Weights of a small transformer language model.
Size: 8 layers, width 768, 12 heads of 64 (6 for keys and values), MLP 2560 SwiGLU, 73.9M parameters.
Training: a variant of Muon for these matrices, 9536 steps.
MLP neurons of a small language model. Each row is named by its layer, matrix (down: output weights) and neuron, and shows model dimensions 592-655. Each number is 128 + 32 x the weight over its row's rms, rounded and kept within 0 to 255. A neuron's up and down rows have the sign that makes its largest values positive.
After each neuron's rows, "raises" lists the tokens whose logits its output raises most directly, leaving later layers aside.

L5.down744 [107 186 105 125 160 113 162 134  69 115 173 125 178 128 110 113 126 164 127  99 106 127 111 132  98 148 189 131 119  74 150  78 130 141 132 103 106 148 156 174 119 110 116 134 123  91 139 130 123 157  83 142 150  79 189 136 132 161 157 185  95 107 172 192]
raises: " behind", " after", "uke", " overall", "long"

L5.down1715 [131 158  82 128 131 140  85 127 115 121  99 135 115 147 103 145  99 114 158 135 124 141 122 190 129 203  57 145 124  98 119 155  78 168 126  99  94  78 194  76 125 127  96 167 146  92  95 114 131 145 139 161 108  98 172  51 129 132 133 128 130 147 122  78]
raises: " they", " possible", "ili", " this", " it"

L5.down1408 [176 102 115 100 136 123 119 161 103 115 196 145 127 193 171 129 208 126 122 136 156 132 153 133 117 111 189 226 122 149 124 103 180 139  82 188 191 127 133 137 139 132 132 114 177 125 203 144 189 166 106 135  86 143 114  74 179 124 127 170 145 112 167 132]
raises: "una", "eed", "pl", "uer", "According"

L5.down2056 [107 193 104 145 152 174 109 173 133 167 111 126 149 127 143 148  87  85 119 182 157  77 141 165 126 200 101 121 120 111 119 108 165 161 136 132 145  98 118  92  82 141 167  85  91  97 143 133 163 108  97 102 135 128 125  79 130 133 179 139 118 183 152 137]
raises: "an", "ans", "acy", "ate", "ase"

L5.down2465 [118 162 133 140  88  84  93 146 105 161  53 161  87 136 114 133 122 126 149  44 103 144 203  99 157 148  54 123  77 109 124 131 148 154 145 109  84  68 146  82 154 102 166 111  98 163 125 126 113 186 173  72  72 121 149 108 150 109 139 128 160 164 139 119]
raises: "rang", "ros", "ren", "lov", "with"

L5.down1467 [104 116 136 188 113 137 140 107 166 125 118 109 113 154  92 128 222 111 111 139 146 124  83 129 174 127  83  67 137 138 102 132 105  94 104 131 122 132 144 122 154 111 134 162 113 151 136 126 106 141 117 133 137  88 164 150 122 133  89 115 125  57 105 135]
raises: " which", "box", " whose", "put", "form"

L5.down1451 [154 180 141 189 156 158  85 147 105 123 135 128 129  98 123 136 125 118 172  48 128 105 147 136  79 149  46  75 114 121 149  54 129 165  94 205  89  81 120 156 104 128 150 132 122 115 143 144 160 154 133 118  99 113 192 129 145  96  69 144 133  94 111 101]
raises: "hes", "uses", "h", "hen", "hn"

L5.down1737 [152  65  69 149 115 124 104 117 148 164 121 129  86 157 144 131  81 117 139 117 120 122 118 139 110 175 104  98 144 185 114 193  97 146 147 124 179 218 179  84 107 157 159  92 173 114 118 143 117  85 152 100  75 188  79 116 120 111 133 136 149 108 128 107]
raises: "iss", "ess", "ack", "eed", "uff"

L5.down1342 [130  86 124 141  48 113  94  85  74 126 134 125 153 111 143 163  89 159 129 103 141 103 125  92 105  74 115  73 115 157 119  83 146 121 168 176 160 150 134 140 129 159 118 161 172 104 129 105 138 135 113 188 106 129 175 142 129 124 138  89 163 190  81 172]
raises: "h", "een", "hes", "hr", "ys"

L5.down2089 [165 149 122 119 149 131  93 139  50 217 113 138  91  73 103 113 135 154 126 101 129  90 111  55 136 145 111 149 115 118 160 136 109 118 164 134 145 145 109 115 128 154 167 134 162  89 106 196 113  62 134 112 150 101 136 162 122 160  99 155  57 129 128 175]
raises: "ement", "ique", "ire", "e", " national"

L5.down2235 [132  93  98 142 154  95 117 139 143 120  96 187 160 158 110 129 152 173  63 149 164 119 154 149  60 148 106 133 149 132  92 143 125 111 111 147 176 138 115 118  89  73  98 136 144 199 160 149 143 113  70  78 175 131 162  97 171 126 140 185 155 141 152 121]
raises: "dr", "ny", "chan", "cy", "du"

L5.down1896 [ 98 134 247 146 141 115  95 123 131 106 138 107 143 175 129 167  92 116 115 141  88 118 151 145 133 108 143 130  91 121 132 127 120 130 102 123  81 103 121 179 110 135 111 162 116 156 135 142 168 117  95  68 109 157 120 106 119 154 175  93 124 172 138  48]
raises: " present", " earlier", " then", " ancient", " decades"

L5.down863 [130  96 128 163 115  90 140  82 138 190 138 107 133 112 117 159  76 128 102 147 129 130 126 133 128 126 124 138 164 114 147 195 102  94 176 112 150 130 175 115  64 133 140  56  95 205 149  93  83 118  66 154  99 105 106 132 158  50 129 169 112 116 113  96]
raises: " Company", " Inc", " Co", " Cor", " Limited"

L5.down1140 [125 119 120 116 118 143 116 113 132 141 167 117 114  59 173 164 167 125  97 107 170 107 153 117  90 106 111  91 153 119 196 181 127 205 123 124 169 122 136 147 144 134  63 139  92 113 162 173 163 217 147 130 138 154 120 131  88 145 122 177 145  78  92 148]
raises: "where", "ld", "don", "thing", "isi"

L5.down2108 [105 132 156  81 110 143 172  91  96 140 104  57 153 125 131 138 159 123 199 140 159 137 143 122 124 170  96 172  99 121 133  91 123 120 102 117 165 112 111 191 121 152 138 162 148  97  98 133 103 122 129 154  93  96 121  92 164 164 126 164 162 163 159 126]
raises: "nd", "ter", "d", "IS", "din"

L5.down2256 [121 156 128 148 132 101 146 195 142  98 163 144 168 126  57 140 126 161 123 132  71  94  96 171 126 109 111 110 122 133 155 121 190 142  55 169 145 116 123 134  89 192 127 103 142 120 108 127 121 148 114  92  82 105 109 199 186 132 104 118 184  96 173 147]
raises: " prior", " before", " following", " after", "hood"

L5.down1776 [153 106 158  73 187 190 108 159 109 126 144 146 175 125 147 131 154 101 134  67 148 127  69 168 148 116 136 128 111 135  92 142 156  78  92 164 109 141 116 115 103  84 163 142 122 189 160  98 150  87 102 157 131 102 114  81 123 113 124  82 141  98 119 160]
raises: " of", "d", "ened", "ering", "ser"

L5.down923 [137 100 138 139 100  87 159 119 129 189 101 167 156  81  70  93 104 100 102  71 119  78 131 120 111 160 148 124  94 120 103 187 148 156 162 147 167 142 118 103 107 129 179 117 168 131  93 134  95 152 184 120 191  92 124 138  82 125 152 143  86  83 127 125]
raises: " with", " With", "with", " shape", " terms"

L5.down2103 [149 118 121 171  83 113 141 128 143 112 113 102 130 127 120  87 128 102 130 100 115 144 114 102 122  62 134 131 142 116 102 139  91 141 109 146 184  88 122 162 150  96 128 155  94 151 105 156  82 115 114 146 162 104 107 141 155 140 167 117 156 163 121  54]
raises: " continued", " continues", " last", " ended", " began"

L5.down2483 [105 128 145 151 122 150 112  67 155 131 127 162 122 131 115 127  98 123 104 154 148 156 167  76 118 144 124  34  71 167 124 134 128 129 140 118  85 154 168 148 190  85 117 105 126 130 152 113 149 106 114 158  72 168 138 134 124 128  98 146  76 116 125 169]
raises: "bed", " day", " time", " moment", " scene"

L5.down1241 [131 143 124 115  82  72 130 119 121 115 114  83 141  68 104 174 107 138 161 133  88 169  85 156 129 109 151 121 160 129 113 141 156 214 157 173 149 124  99 139 131 154 137 139 107  61 151 139 127 172 152 148 132 131 124 163 152 112  91 222  45 190 101 123]
raises: " white", " red", " green", " blue", " Blue"

L5.down1833 [113  93 103 101 117 152 114 132  99  83  36 143 107 113 109 112 104 174  87  78 140 136 121 112 129  81 119  67 143 121 162 170 148 171 139  82 104 119 119 139 148  83 141 125 186 118 156 117  82 137 145 163 132 147 117 135 107 100 184 145  82  90 113  80]
raises: "ly", " distance", " times", "iro", "ually"

L5.down1012 [113 109  84 116 134 152 107 125 176  97 141 115  70 136 104 146 164 149  44 167 175 164 146 118 166 115 145  89 126 167 111 191 113 128 124 131 125 110 131 146 100  94 164 111 110 168 128 125 147 158 146 111 149 137 127 155 147 124  93 111  97 159 142 139]
raises: " TV", " Television", " television", "iot", " star"

L5.down937 [117 149 112 146 120  99 133 159 116  73 167  86 122  89 131 161 124 122 137 132 104 178  75 138 130 113 111 144 107 120 124 128 146 130  44 102 139 165 147 134 122 175 154 128 118 162 137  94 114 164  56 126 120 189 148 147 121 112 134 123 134  77 172  90]
raises: " addition", " recon", " ref", " rest", " repair"

L5.down496 [162 170 138  73 151 132  91 173 165 130 123 100 102 144 109 143  78 174 148 152 134 131 134 129 166 130 111 185  74 186 120 166 155 147 126 107 105 127 162 141 122 194 129 128  53 130 112  92 124 194 142 161 126 125  75 112 138 153 179 165 100 148 113 153]
raises: "li", "kin", "c", "no", "l"

L5.down2331 [146 157 142 130 164 116 146 111 169 145  68 112 141 120  75 154  64  80 110 121 100  73 122  87 178 147 124 137 116 129 138 159 113  95 112  83 121 183 155 159 106  93 110 168 110 142 140 152 172 119 157 160 140  66  97 115  93 110 146 130 116 160  93  94]
raises: " it", " itself", " every", " you", " most"